Weights of a small GPT-style language model, trained from scratch on English Wikipedia.
Size: 11 layers, vocabulary 8192.
Architecture: LayerNorm before each block, rotary positions, biases, attention and MLP in parallel.
Training: a variant of Muon for these matrices, 903M tokens, 6887 steps.
MLP neurons of a small language model. Each row is named by its layer, matrix (up: input weights; down: output weights) and neuron, and shows model dimensions 272-367. Each number is 200 + 30 x the weight over its row's rms, rounded and kept within 0 to 999.
Before each neuron's rows, "fires before" lists the tokens most often just after its 100 highest values on Wikipedia text that the model never trained on.

fires before: "\n", "===", "-", "The"
L5.up1103,172,214,199,190,205,218,165,241,170,177,196,219,194,217,216,210,216,219,171,174,207,243,194,184,243,210,161,204,145,205,207,179,147,174,213,193,167,190,239,222,205,171,196,205,173,212,180,230,180,185,170,181,249,210,193,219,172,125,184,192,182,216,218,268,164,227,196,213,129,236,153,217,215,173,187,194,205,189,183,248,215,211,202,202,214,188,165,166,217,196,91,216,190,203,192,228
L5.down1103,196,174,187,191,212,180,234,192,150,200,229,200,212,179,180,240,190,211,137,273,223,241,203,192,180,185,165,223,178,235,224,206,181,172,132,214,169,163,244,211,160,214,211,191,231,183,238,226,181,225,183,227,172,223,205,155,168,193,170,198,243,197,237,186,233,168,193,175,187,202,211,210,230,195,178,201,204,172,257,204,169,230,265,216,200,218,215,223,229,218,196,228,223,174,187,209

fires before: "\n", " the", " a", " to"
L5.up1034,220,179,247,246,220,225,186,237,188,231,212,241,163,208,177,231,201,192,245,189,216,206,220,195,166,150,198,176,219,183,223,265,209,163,208,201,221,208,234,185,220,190,206,271,197,177,203,203,247,205,257,202,226,196,198,239,210,175,204,190,193,189,145,224,179,209,192,231,227,213,178,189,184,228,227,226,218,225,178,261,217,203,194,201,143,161,145,183,210,199,155,171,228,209,172,261
L5.down1034,235,198,201,170,163,159,158,203,178,178,183,182,210,217,190,261,164,258,230,189,171,205,194,201,240,122,245,164,158,243,198,154,156,234,168,142,184,204,267,166,220,180,200,151,203,184,241,222,210,172,188,216,227,200,171,185,212,240,167,178,242,170,179,153,230,188,254,252,216,160,174,255,246,195,206,224,198,188,165,183,221,200,244,218,235,159,231,197,166,179,181,192,210,249,202,244

fires before: "2", "1", "0"
L8.up972,211,197,231,238,188,213,211,250,235,148,206,153,241,204,252,231,158,264,156,235,229,240,190,167,202,118,232,173,237,182,261,159,146,181,230,170,234,250,189,158,198,182,214,247,185,207,170,190,190,221,185,198,197,188,206,181,247,225,193,209,173,210,195,189,187,202,165,160,189,170,146,194,217,229,229,190,144,174,201,175,210,220,222,207,223,182,220,152,127,192,150,180,194,251,192,175
L8.down972,210,212,222,279,250,156,205,203,236,163,164,188,212,162,198,148,242,233,197,180,213,198,172,214,188,82,261,195,207,168,220,149,194,112,163,235,174,194,176,192,211,256,205,236,211,194,242,172,242,151,221,220,200,183,187,212,226,212,253,223,228,224,168,193,187,199,136,196,176,209,213,227,246,200,170,219,179,193,232,150,235,191,125,232,222,241,195,236,215,188,204,234,277,204,179,198

fires before: "\n", "-"
L6.up362,225,212,173,165,240,281,199,138,195,210,156,210,228,200,203,188,201,217,246,240,194,200,200,229,211,135,206,183,185,223,210,293,191,163,177,141,244,179,222,190,222,236,165,218,201,270,187,203,223,208,219,219,207,221,175,173,200,167,206,240,175,132,239,198,185,178,215,245,223,216,210,185,223,202,258,189,175,243,202,217,236,193,213,200,239,197,257,244,137,208,188,202,197,214,233,149
L6.down362,222,225,195,199,181,192,259,237,217,215,193,227,175,209,207,195,203,159,225,204,210,201,226,171,193,155,192,207,194,198,206,263,250,199,220,198,214,236,223,164,172,211,220,242,209,177,209,218,157,190,232,227,147,183,226,236,175,165,213,180,180,229,193,167,194,236,179,206,171,209,104,183,234,205,251,207,219,207,210,191,186,198,181,189,214,183,208,226,163,253,242,288,145,192,284,211

fires before: "\n", "-"
L5.up1239,234,201,262,206,249,160,221,193,218,203,193,246,183,181,188,240,189,183,203,238,217,178,173,174,197,199,276,243,168,227,200,250,238,201,226,233,207,254,218,174,223,201,141,195,203,191,195,155,239,236,231,184,188,205,166,220,174,153,178,200,226,201,187,200,249,209,160,245,189,222,201,246,244,164,218,191,219,218,162,150,182,191,190,209,203,194,257,186,233,217,225,175,232,178,188,224
L5.down1239,229,237,195,246,238,240,150,211,216,213,169,187,238,179,232,147,174,155,246,236,207,191,190,234,189,174,218,178,209,188,250,221,207,190,185,217,158,201,216,174,205,171,235,165,235,195,193,174,219,162,219,198,221,186,223,215,235,188,201,208,211,177,188,193,188,187,259,206,213,166,240,189,230,156,132,202,163,209,195,175,166,211,193,185,236,231,237,234,192,183,202,249,233,218,183,197

fires before: "\n", "-"
L6.up333,268,198,208,201,200,210,172,211,214,195,207,234,160,203,223,241,206,148,225,169,242,217,189,230,211,168,237,178,195,214,215,213,213,181,196,224,190,163,223,230,275,227,157,178,246,204,245,169,230,160,245,169,181,200,131,235,220,178,195,254,174,159,157,193,185,203,231,202,193,201,178,185,237,200,199,225,186,152,205,188,220,202,178,234,181,177,198,219,258,157,202,246,240,207,159,196
L6.down333,220,175,200,185,275,204,224,162,193,189,240,170,213,229,206,223,226,165,245,221,220,193,194,202,211,201,183,203,180,156,170,183,176,158,165,251,163,215,247,214,145,209,228,178,189,223,223,183,236,236,221,207,158,185,277,191,264,201,141,209,243,180,216,221,215,218,194,190,188,242,230,171,163,203,194,209,225,196,168,285,200,164,255,235,238,134,271,218,237,228,188,199,201,199,184,217

fires before: "\n"
L5.up533,223,184,185,187,199,228,232,190,166,247,205,161,183,226,221,204,157,220,230,240,184,196,205,245,196,147,243,213,211,185,191,237,167,232,206,153,178,142,223,223,223,241,180,266,216,230,249,230,182,178,171,228,191,205,185,197,184,220,190,204,210,236,240,183,200,182,215,249,180,246,213,193,214,158,199,234,225,259,210,245,154,243,242,192,218,197,216,220,221,192,255,225,166,194,142,211
L5.down533,266,197,205,225,190,214,199,141,198,143,216,163,213,192,236,204,239,177,207,217,231,187,180,218,286,222,194,211,236,219,220,263,211,203,212,161,216,196,186,213,184,254,237,181,182,147,181,226,192,189,199,152,195,225,227,200,193,230,225,227,247,110,214,172,189,202,167,174,128,150,202,215,204,196,152,199,145,242,251,217,193,249,159,180,218,191,204,222,206,159,190,211,213,215,193,161

fires before: " |", "0", "."
L6.up866,205,213,214,215,175,200,198,222,192,144,193,205,213,218,159,146,186,249,212,193,207,130,209,174,201,228,243,259,230,173,171,199,221,189,263,251,183,203,267,170,148,304,187,162,229,182,187,255,234,147,208,190,161,235,183,173,207,225,211,255,174,254,179,222,209,224,150,225,204,207,217,153,247,192,228,297,203,227,160,154,201,195,187,203,230,179,181,163,202,216,207,224,150,180,200,181
L6.down866,236,263,137,240,144,216,213,202,185,209,220,212,184,207,201,193,211,169,168,205,201,198,253,192,204,178,244,208,220,156,208,168,145,161,236,223,178,162,227,222,193,169,211,190,200,262,163,165,249,203,249,208,204,195,185,253,205,200,221,147,176,140,177,249,262,179,188,235,173,160,163,259,170,208,223,156,181,152,214,171,145,251,214,155,206,160,175,206,180,200,187,214,164,180,200,227

fires before: "\n"
L4.up610,225,256,195,146,226,176,202,274,210,216,248,195,170,196,188,175,198,231,157,156,218,202,202,195,241,214,195,219,201,159,192,224,182,182,167,208,160,172,212,194,234,231,138,155,206,226,179,223,176,175,264,232,172,197,202,197,161,247,228,160,258,201,178,212,180,215,241,232,197,226,103,177,148,197,212,186,254,222,190,203,210,227,217,193,178,213,193,206,174,199,193,221,186,188,208,210
L4.down610,194,202,173,137,209,184,151,211,188,187,193,238,217,188,269,212,190,192,161,169,238,214,201,147,167,144,240,199,219,205,239,221,175,193,226,224,220,222,210,182,169,216,193,175,169,217,168,214,199,233,227,215,214,236,241,224,142,222,238,209,186,159,196,175,195,194,214,247,247,181,150,187,177,211,196,208,239,211,221,220,185,217,182,178,176,199,193,239,247,210,158,199,203,178,229,223

fires before: "3", "2", "0", "5", "7", "1"
L6.up304,218,207,206,223,201,182,143,182,227,193,126,211,212,239,215,214,179,180,176,239,229,184,194,249,174,197,221,233,210,191,256,263,232,220,192,260,226,171,236,165,200,206,229,204,195,194,177,213,221,204,214,174,242,240,212,178,216,235,185,142,198,166,228,205,226,220,211,194,199,238,194,170,234,214,145,195,188,216,223,177,251,231,165,165,197,173,161,169,171,163,212,247,229,140,169,261
L6.down304,209,248,169,206,186,185,188,204,183,182,153,177,194,218,181,179,191,216,169,245,185,220,251,221,204,208,197,245,241,195,243,142,191,133,215,181,180,258,242,196,165,225,199,169,181,212,179,176,245,163,244,191,143,174,245,219,209,234,246,217,184,188,202,202,173,196,168,173,180,278,193,215,187,240,169,167,201,233,197,186,129,211,145,156,138,197,189,223,170,172,226,218,262,208,239,211

fires before: "\n", "0"
L5.up293,273,174,189,146,234,234,212,170,246,160,192,171,202,192,256,219,168,206,231,183,229,148,152,186,216,213,202,179,243,198,199,165,228,183,240,175,267,204,242,201,190,212,231,201,191,156,225,246,128,184,221,171,178,155,232,207,255,238,192,220,210,228,185,216,208,207,214,216,201,130,187,162,208,179,219,170,269,164,207,161,185,221,174,186,144,193,234,223,205,227,193,148,223,201,186,205
L5.down293,218,186,225,161,134,209,216,186,159,245,182,214,195,144,246,190,201,201,176,211,241,198,157,209,208,199,236,263,181,202,237,244,194,218,179,226,182,171,155,160,170,181,222,211,146,166,208,183,182,201,224,209,168,193,188,232,161,268,249,224,243,202,195,197,196,214,150,276,244,235,212,209,223,216,182,170,233,213,164,227,197,216,206,193,149,220,192,186,132,227,175,184,236,177,198,197

fires before: "\n", "The", "In"
L4.up157,180,215,206,166,208,179,188,239,119,163,223,210,257,237,188,197,215,219,214,224,237,194,160,222,221,225,189,201,193,206,204,188,252,190,212,188,147,138,213,275,172,145,194,198,209,199,149,211,151,235,162,189,190,192,207,164,204,208,179,200,193,224,203,251,206,195,217,189,149,218,205,197,261,204,249,165,202,175,171,246,194,185,279,173,214,250,237,213,178,262,146,197,144,229,157,244
L4.down157,233,215,177,185,205,158,184,232,195,161,213,258,161,212,148,192,204,268,205,239,189,288,207,232,217,168,176,159,175,212,218,197,177,216,233,252,178,135,245,219,238,204,152,215,145,183,228,249,144,233,227,203,219,237,196,173,189,201,181,222,213,245,195,238,189,203,186,261,182,196,187,230,195,181,226,194,252,217,187,224,215,199,192,228,203,261,222,201,212,270,153,209,142,184,141,216

fires before: "0", "9", "1", ")", "7", "8"
L6.up265,194,262,257,245,239,179,229,215,219,159,202,134,215,202,220,189,185,264,166,239,222,218,243,214,161,224,170,198,201,209,244,199,174,209,168,223,180,224,262,140,216,204,220,215,195,151,217,224,177,200,177,181,215,218,230,172,235,233,233,231,201,202,253,167,198,225,212,234,224,165,211,180,202,226,165,221,265,211,145,198,199,231,204,170,217,184,243,162,219,202,209,213,193,205,179,216
L6.down265,248,178,178,181,164,222,204,191,193,142,175,224,207,206,279,160,154,179,230,163,205,187,215,228,222,224,173,235,197,193,197,228,167,211,198,230,222,202,227,170,141,217,174,171,206,238,202,217,184,197,236,187,170,226,182,200,216,192,161,231,176,223,180,231,215,225,177,249,241,202,208,175,213,198,215,202,197,209,247,179,217,178,172,186,186,192,214,183,169,250,176,208,237,233,186,234

fires before: "-", " ", "\n"
L8.up1318,296,173,244,229,205,230,225,212,180,229,215,235,207,192,217,201,174,226,194,208,197,157,165,184,217,120,195,167,168,184,184,185,186,258,164,166,167,158,248,173,219,178,216,234,178,193,167,170,193,201,156,258,191,155,238,192,150,207,208,151,259,147,200,215,154,216,205,249,215,186,231,204,224,178,212,187,205,205,139,202,197,233,218,199,222,162,209,212,260,216,173,239,224,227,164,208
L8.down1318,251,175,206,185,193,192,235,220,203,198,240,172,189,223,206,222,146,199,136,214,181,199,188,205,194,0,157,232,166,227,197,117,193,243,226,210,195,151,212,173,203,193,222,204,185,209,159,175,231,239,278,229,177,238,238,165,189,195,188,214,233,228,191,219,204,180,174,208,193,196,145,230,227,195,202,186,207,187,160,180,213,242,182,173,244,185,217,257,233,229,202,234,223,210,192,227

fires before: " |", "–", ":", "s"
L6.up451,187,244,174,241,242,198,195,173,155,132,214,186,224,173,194,201,257,193,221,190,247,174,239,182,236,186,134,173,168,236,169,239,182,263,195,221,167,230,225,212,178,181,210,240,207,186,220,158,227,151,162,236,169,231,165,241,191,212,187,259,193,194,258,201,192,189,211,222,171,174,191,228,198,197,203,177,220,220,206,212,175,210,186,225,205,212,165,224,242,223,199,201,221,213,168,181
L6.down451,170,212,152,195,162,236,262,225,241,175,135,217,264,212,220,224,168,180,217,203,215,183,188,190,239,187,197,167,174,156,218,132,188,202,143,153,169,178,252,182,191,184,195,225,210,192,228,255,181,152,285,171,209,187,141,163,167,132,240,188,167,235,216,184,188,173,203,219,220,233,218,163,131,227,150,188,210,225,250,181,153,205,204,201,156,203,197,230,201,146,230,174,210,165,173,192

fires before: "1", "2", "4", "5", "6", "9"
L8.up477,210,215,285,149,255,200,194,237,216,260,181,178,139,198,212,205,179,238,253,208,199,201,138,189,258,317,290,205,243,216,211,208,197,193,219,168,212,189,223,209,240,179,209,233,196,190,191,202,208,242,218,205,246,215,216,149,241,198,172,182,192,199,169,176,135,220,151,238,229,246,246,224,185,169,248,252,242,210,154,223,223,253,222,192,190,238,204,226,158,243,197,225,188,163,156,225
L8.down477,178,185,247,172,191,242,185,205,214,213,173,224,169,215,202,215,207,186,246,198,194,176,177,173,247,156,150,226,180,208,238,194,217,225,147,164,195,190,178,196,189,180,179,176,232,213,169,196,213,254,205,263,271,244,197,207,224,255,203,169,226,201,245,214,217,160,155,172,206,190,157,183,199,173,168,196,210,191,198,202,134,207,258,159,219,175,224,205,159,168,180,206,210,183,247,239

fires before: " |", ".", "0", "6", " "
L4.up1433,166,255,183,206,201,173,190,149,224,192,221,188,201,175,190,209,187,182,182,148,217,184,243,187,239,189,213,214,245,242,157,229,207,171,179,212,193,181,222,162,224,191,178,189,232,174,197,183,157,168,181,220,247,229,180,221,248,172,194,205,207,215,205,165,178,264,193,225,201,211,278,178,204,259,204,203,215,229,169,205,256,157,270,208,234,174,224,214,199,172,230,189,221,171,213,225
L4.down1433,170,147,232,184,227,166,193,212,209,191,204,151,201,292,194,223,164,176,209,160,167,200,172,190,210,278,193,176,206,191,211,232,121,206,215,152,192,204,177,189,209,249,207,220,176,159,265,186,186,194,202,218,202,200,189,175,209,144,174,145,270,185,192,192,196,185,182,222,159,192,197,184,168,188,157,197,152,193,179,205,191,240,226,236,201,158,203,165,221,192,166,198,221,209,210,227

fires before: "\n", " ", "-"
L6.up575,263,217,167,209,192,203,231,204,172,187,219,197,195,215,222,271,194,233,182,244,213,207,190,182,212,145,194,197,202,259,204,211,180,213,221,178,183,193,192,232,210,233,177,226,229,230,201,213,146,241,240,192,211,222,209,193,137,183,181,169,208,211,243,205,185,155,197,202,226,208,208,217,246,180,182,168,232,176,198,167,191,214,230,200,189,189,230,210,208,251,173,256,197,156,213,216
L6.down575,214,197,172,227,212,149,217,194,208,231,245,242,165,200,257,213,173,206,203,253,206,195,201,209,165,92,212,196,176,192,241,195,134,231,198,175,162,155,184,239,235,227,232,166,139,152,231,211,232,209,232,174,169,263,229,194,158,161,175,208,203,189,204,210,185,204,189,202,214,204,216,159,161,200,208,207,204,182,220,224,144,158,195,192,202,233,178,214,205,198,191,260,265,227,241,165

fires before: "0", "1", "2", "6", "c", "3"
L8.up233,196,224,222,231,224,208,226,186,174,186,190,222,168,171,224,123,124,236,234,227,185,220,229,213,177,235,182,215,185,205,179,205,183,144,227,139,229,170,166,222,268,208,186,210,198,195,219,233,202,211,255,157,222,164,200,203,222,257,233,237,172,200,179,197,185,224,144,179,170,168,142,227,279,212,225,179,251,166,197,188,223,139,235,204,195,193,230,183,262,204,203,207,235,209,198,220
L8.down233,199,225,186,243,215,200,211,203,146,192,201,232,194,191,182,138,225,200,234,195,257,192,176,206,215,142,224,148,180,159,178,238,214,207,143,167,208,168,192,168,178,182,181,211,227,212,195,177,202,221,255,185,229,194,176,135,237,201,163,169,222,174,169,232,242,238,192,219,207,204,198,193,165,173,201,177,249,179,166,206,191,223,216,170,213,237,237,157,214,191,232,188,136,212,231,201

fires before: "′", "″", "7", "1", "6"
L6.up990,228,220,126,196,197,238,186,178,229,196,224,176,225,181,201,205,230,233,162,205,208,197,243,181,244,187,246,168,227,253,229,205,217,201,224,228,204,205,168,245,203,245,227,182,153,228,179,178,207,217,182,125,198,221,172,158,275,194,186,213,221,146,173,224,179,199,145,196,188,155,174,258,215,253,241,197,168,199,260,184,199,207,188,201,270,214,210,226,222,144,255,207,173,163,189,145
L6.down990,213,242,164,181,181,178,236,178,211,191,172,177,206,198,240,205,218,203,156,176,224,208,182,204,216,167,236,214,173,150,188,226,222,198,171,244,203,215,184,211,174,198,146,210,207,136,251,190,166,174,199,159,234,201,246,229,191,188,182,251,207,148,233,219,203,167,190,182,230,213,163,207,186,192,230,208,187,256,171,237,204,171,156,166,243,164,206,178,235,175,218,195,164,231,169,190

fires before: " ", " −", "3", "2", "°"
L8.up494,244,207,223,217,177,225,179,216,189,193,252,165,238,210,235,225,188,221,252,173,238,150,240,151,231,205,218,175,156,207,190,181,215,189,217,249,223,212,177,232,225,215,207,180,214,226,165,204,150,230,234,156,201,241,228,227,215,260,234,159,199,229,223,192,201,241,132,211,175,211,242,181,184,234,201,216,136,170,212,271,208,180,286,211,180,224,183,153,176,201,181,159,197,167,192,235
L8.down494,250,223,189,195,232,189,151,191,279,166,212,183,180,212,263,185,181,196,212,238,194,198,218,212,208,129,160,224,217,198,200,175,187,173,187,188,212,176,238,216,182,185,233,134,185,195,147,178,278,207,196,175,216,182,181,209,210,185,210,186,147,228,195,220,236,226,176,218,160,182,178,203,241,190,205,219,258,233,228,246,236,204,176,219,198,246,250,186,184,205,183,202,181,149,242,166

fires before: "s", "ing", " of", "ed", " to"
L6.up1075,148,241,194,211,178,197,212,214,159,173,196,235,198,209,295,148,184,213,208,196,195,186,174,201,242,233,206,235,231,219,157,207,183,229,158,172,186,126,162,311,221,167,240,218,195,189,175,137,198,185,203,223,205,181,216,235,199,152,191,178,163,188,233,266,209,217,212,228,228,150,207,248,275,252,243,191,156,198,203,208,205,234,228,164,192,215,206,197,182,252,206,141,219,201,155,136
L6.down1075,184,191,181,189,202,228,219,146,218,224,198,191,222,214,245,210,170,178,161,194,186,209,193,228,220,236,203,220,114,227,243,199,165,157,224,228,161,198,202,192,168,196,210,236,191,174,184,192,239,212,221,194,245,136,190,220,230,130,191,182,210,229,180,208,212,192,184,185,196,210,189,220,205,220,165,166,201,222,211,202,175,184,208,200,205,186,213,166,245,175,177,236,201,214,181,173

fires before: "6", "4", "5", "7", "3", "2"
L4.up1134,192,195,191,191,226,171,196,219,194,155,197,219,183,172,188,237,207,242,188,239,193,154,218,185,226,259,131,207,206,137,213,175,208,203,201,184,236,129,176,207,196,203,219,232,188,248,184,259,182,159,160,177,188,196,201,229,163,226,172,152,175,244,195,245,209,214,147,234,157,257,240,134,231,281,232,185,166,247,200,175,240,193,177,149,185,155,203,186,201,192,215,214,213,217,130,234
L4.down1134,204,192,222,270,178,249,181,165,192,231,202,185,212,209,211,197,224,216,164,218,159,196,196,186,219,193,158,207,249,168,190,146,180,183,198,206,267,212,250,208,170,234,239,195,195,178,216,194,209,215,193,193,239,187,240,246,225,225,207,213,232,167,212,220,231,224,163,213,249,151,205,239,164,181,220,206,202,236,222,152,220,239,193,193,193,179,209,201,242,236,225,208,208,146,175,232

fires before: "\n"
L5.up1250,175,240,254,151,178,198,185,198,163,233,239,238,195,204,220,193,188,176,234,167,191,191,228,220,214,181,270,204,237,160,196,180,177,187,212,207,235,131,211,255,225,302,221,228,163,209,245,213,221,180,210,221,174,209,190,229,196,241,168,182,206,196,203,237,172,216,186,213,239,214,205,211,230,184,134,149,256,238,232,186,169,180,242,246,163,182,225,243,165,193,201,176,183,206,190,173
L5.down1250,228,173,156,249,256,166,171,262,169,152,167,195,166,209,225,207,213,202,165,187,240,251,241,263,203,133,193,213,189,228,205,174,182,188,188,242,204,199,211,250,201,206,227,186,207,195,197,222,206,178,222,233,208,160,229,203,146,222,232,238,241,236,257,198,182,210,181,202,196,222,208,212,227,203,194,228,209,165,203,176,227,249,234,198,186,203,176,251,236,251,174,212,252,196,228,171

fires before: " |", "0", "ter", "-", "–"
L5.up835,181,204,187,218,194,192,131,175,156,213,184,237,175,217,192,201,214,196,207,161,213,138,240,153,191,182,166,206,237,239,234,193,170,240,239,257,163,149,217,132,224,225,209,201,219,131,197,188,185,201,217,173,163,223,222,186,184,198,207,259,193,209,185,193,202,222,163,203,190,202,175,204,190,175,208,198,199,180,192,195,194,199,223,195,161,158,215,170,201,229,199,210,239,196,185,241
L5.down835,200,265,198,208,219,262,199,186,210,212,216,153,216,248,223,175,164,246,158,186,194,220,179,250,218,254,234,203,218,149,157,182,259,172,220,155,212,173,129,229,186,270,185,197,189,161,147,173,173,217,204,144,211,188,177,139,204,227,166,251,187,233,236,226,181,166,170,213,159,173,172,213,146,168,208,223,249,207,195,221,195,255,232,272,185,214,215,159,250,178,193,205,248,195,242,206

fires before: "2", "1", "4", "8"
L8.up304,249,214,238,185,214,212,210,162,183,252,254,204,212,123,162,188,151,218,219,186,226,196,186,164,226,190,209,206,233,174,219,172,175,195,204,160,250,127,175,218,251,185,195,172,190,189,229,224,158,197,208,200,234,196,212,200,197,197,244,220,181,217,212,154,125,233,117,150,161,195,176,154,185,149,229,207,208,232,217,228,202,247,202,130,201,209,210,173,215,183,204,190,163,225,185,182
L8.down304,222,239,216,185,178,211,212,180,164,181,206,239,167,187,212,163,174,207,176,184,139,217,170,138,264,200,243,277,240,217,233,161,203,179,219,223,160,196,182,183,246,225,139,197,241,228,223,171,232,193,184,164,191,180,166,186,207,154,173,195,226,218,212,248,193,169,195,184,181,200,217,199,188,163,175,207,231,200,200,227,196,252,155,183,135,204,217,184,224,289,236,199,125,215,220,231

fires before: "\n"
L4.up1073,255,251,156,181,237,142,217,211,193,200,180,171,186,222,191,183,143,149,187,167,167,188,249,146,178,127,195,165,177,205,213,212,224,223,176,134,199,227,198,163,203,238,87,245,235,243,192,179,142,188,211,215,193,208,197,200,172,195,229,204,215,177,229,208,217,260,200,216,205,220,162,169,140,195,257,176,190,238,178,235,180,223,263,221,220,218,174,198,157,234,200,202,143,165,216,209
L4.down1073,199,253,184,162,188,227,222,227,178,248,194,217,187,202,212,212,238,222,188,176,170,205,160,185,231,161,180,122,213,257,227,203,221,197,210,161,212,230,223,193,198,218,210,163,183,249,271,261,188,213,246,181,143,230,214,142,221,150,188,194,222,161,205,126,207,195,196,251,217,210,184,217,236,242,262,225,213,191,210,206,213,159,177,161,219,209,232,215,220,214,187,187,215,178,229,186

fires before: " |", ":", " of", "s", "==", " =="
L8.up245,206,227,165,159,231,216,204,234,188,188,210,206,181,172,207,194,213,173,175,131,201,191,193,200,229,131,215,190,230,204,163,218,227,231,190,203,239,161,180,183,155,198,265,211,209,226,142,179,222,151,216,179,221,180,240,176,210,200,198,196,198,164,229,189,155,162,234,184,250,165,235,227,250,261,223,209,195,199,204,162,172,212,204,251,193,201,199,184,182,182,209,254,230,203,185,163
L8.down245,223,185,217,199,217,174,181,188,221,188,193,225,187,187,194,194,212,237,160,207,182,157,233,192,225,244,179,220,210,199,167,206,204,255,201,223,201,163,167,227,165,198,221,235,192,165,188,217,205,180,226,181,203,193,170,187,227,195,176,144,209,215,194,189,188,198,243,166,234,170,221,195,219,205,184,223,191,217,186,158,232,185,186,269,162,193,150,178,202,192,179,258,184,171,225,202

fires before: "1", "0", "2"
L8.up921,160,130,241,162,181,237,204,182,179,210,233,199,203,233,226,216,196,239,170,172,226,246,173,234,161,217,190,238,241,170,161,175,169,116,239,191,163,245,188,209,186,185,174,212,158,128,202,193,203,210,168,246,165,207,236,173,188,189,232,187,213,212,206,207,171,172,213,155,176,206,158,175,193,228,193,197,231,214,257,233,173,228,206,186,199,191,185,184,206,156,181,196,213,209,220,176
L8.down921,137,195,169,197,211,167,262,168,233,242,226,130,180,215,241,201,207,255,195,184,176,200,156,221,243,221,188,216,243,231,169,177,155,149,184,202,189,254,163,191,219,190,185,176,231,201,180,225,168,170,257,200,124,201,201,228,168,194,250,181,137,154,205,191,226,188,224,154,200,196,204,183,213,202,198,177,235,206,251,232,221,183,159,239,229,193,202,170,188,219,175,192,212,214,188,206

fires before: "\n"
L4.up1497,249,231,207,183,237,191,189,258,229,214,225,196,209,186,213,192,185,206,215,184,240,165,207,165,240,173,194,222,204,203,224,233,183,156,238,173,218,164,206,195,179,263,136,236,217,223,224,190,139,257,270,213,148,236,231,227,148,200,209,185,231,167,169,167,184,234,208,208,211,195,172,127,144,204,259,156,248,189,196,198,220,206,194,229,189,188,211,185,180,237,200,190,213,215,224,229
L4.down1497,257,206,184,190,203,198,157,187,175,229,206,235,234,165,223,223,166,202,223,175,234,166,180,184,197,158,203,173,205,236,216,212,164,177,217,167,234,176,197,194,209,217,201,159,197,182,232,181,168,212,222,203,169,243,212,198,225,221,235,199,257,177,167,182,170,209,225,215,240,169,190,180,196,208,219,188,217,192,174,208,177,215,204,232,152,204,191,179,256,199,213,161,240,178,207,219

fires before: " |", "\n", " Total", "0"
L6.up699,234,186,197,218,195,217,214,210,167,242,204,177,165,191,204,176,237,219,215,196,213,196,201,177,119,160,166,239,221,219,203,181,230,202,191,239,245,238,213,184,249,199,212,192,213,192,208,135,209,188,172,193,184,216,188,144,167,206,166,191,174,245,219,174,185,154,172,230,245,171,217,197,210,159,200,239,190,140,171,230,238,194,239,210,219,196,183,224,186,219,204,201,212,202,216,202
L6.down699,231,213,148,135,241,216,209,171,227,170,208,232,180,179,241,156,164,252,235,163,218,248,179,204,232,214,241,212,194,244,150,184,150,165,226,226,161,203,218,216,224,210,199,187,142,131,225,156,183,208,187,204,222,217,171,200,230,221,205,222,202,181,195,219,184,205,258,249,255,196,243,186,219,175,209,246,276,223,175,188,233,204,261,173,193,182,251,239,269,230,179,245,159,214,193,216

fires before: "0", "3", "2", "4"
L4.up310,244,237,172,201,225,209,171,253,171,235,169,183,184,208,115,144,209,206,191,190,195,204,193,193,206,208,173,134,191,205,203,183,199,223,242,214,246,198,216,206,207,152,220,172,169,142,218,177,173,228,176,204,225,182,231,222,162,185,257,205,198,242,202,246,220,184,205,261,190,196,205,219,217,240,143,214,158,215,202,196,180,201,199,153,242,130,250,201,219,201,202,225,189,131,150,194
L4.down310,169,200,226,223,225,174,235,153,226,211,224,178,232,159,194,208,195,197,169,167,130,229,238,227,233,215,268,168,232,217,224,204,190,150,204,199,231,195,268,194,158,179,185,205,168,187,188,222,131,183,185,199,190,194,176,195,215,166,222,171,219,218,255,261,201,216,236,170,195,191,172,219,209,202,139,206,169,208,229,174,185,216,232,145,196,201,208,225,213,183,136,211,209,147,219,277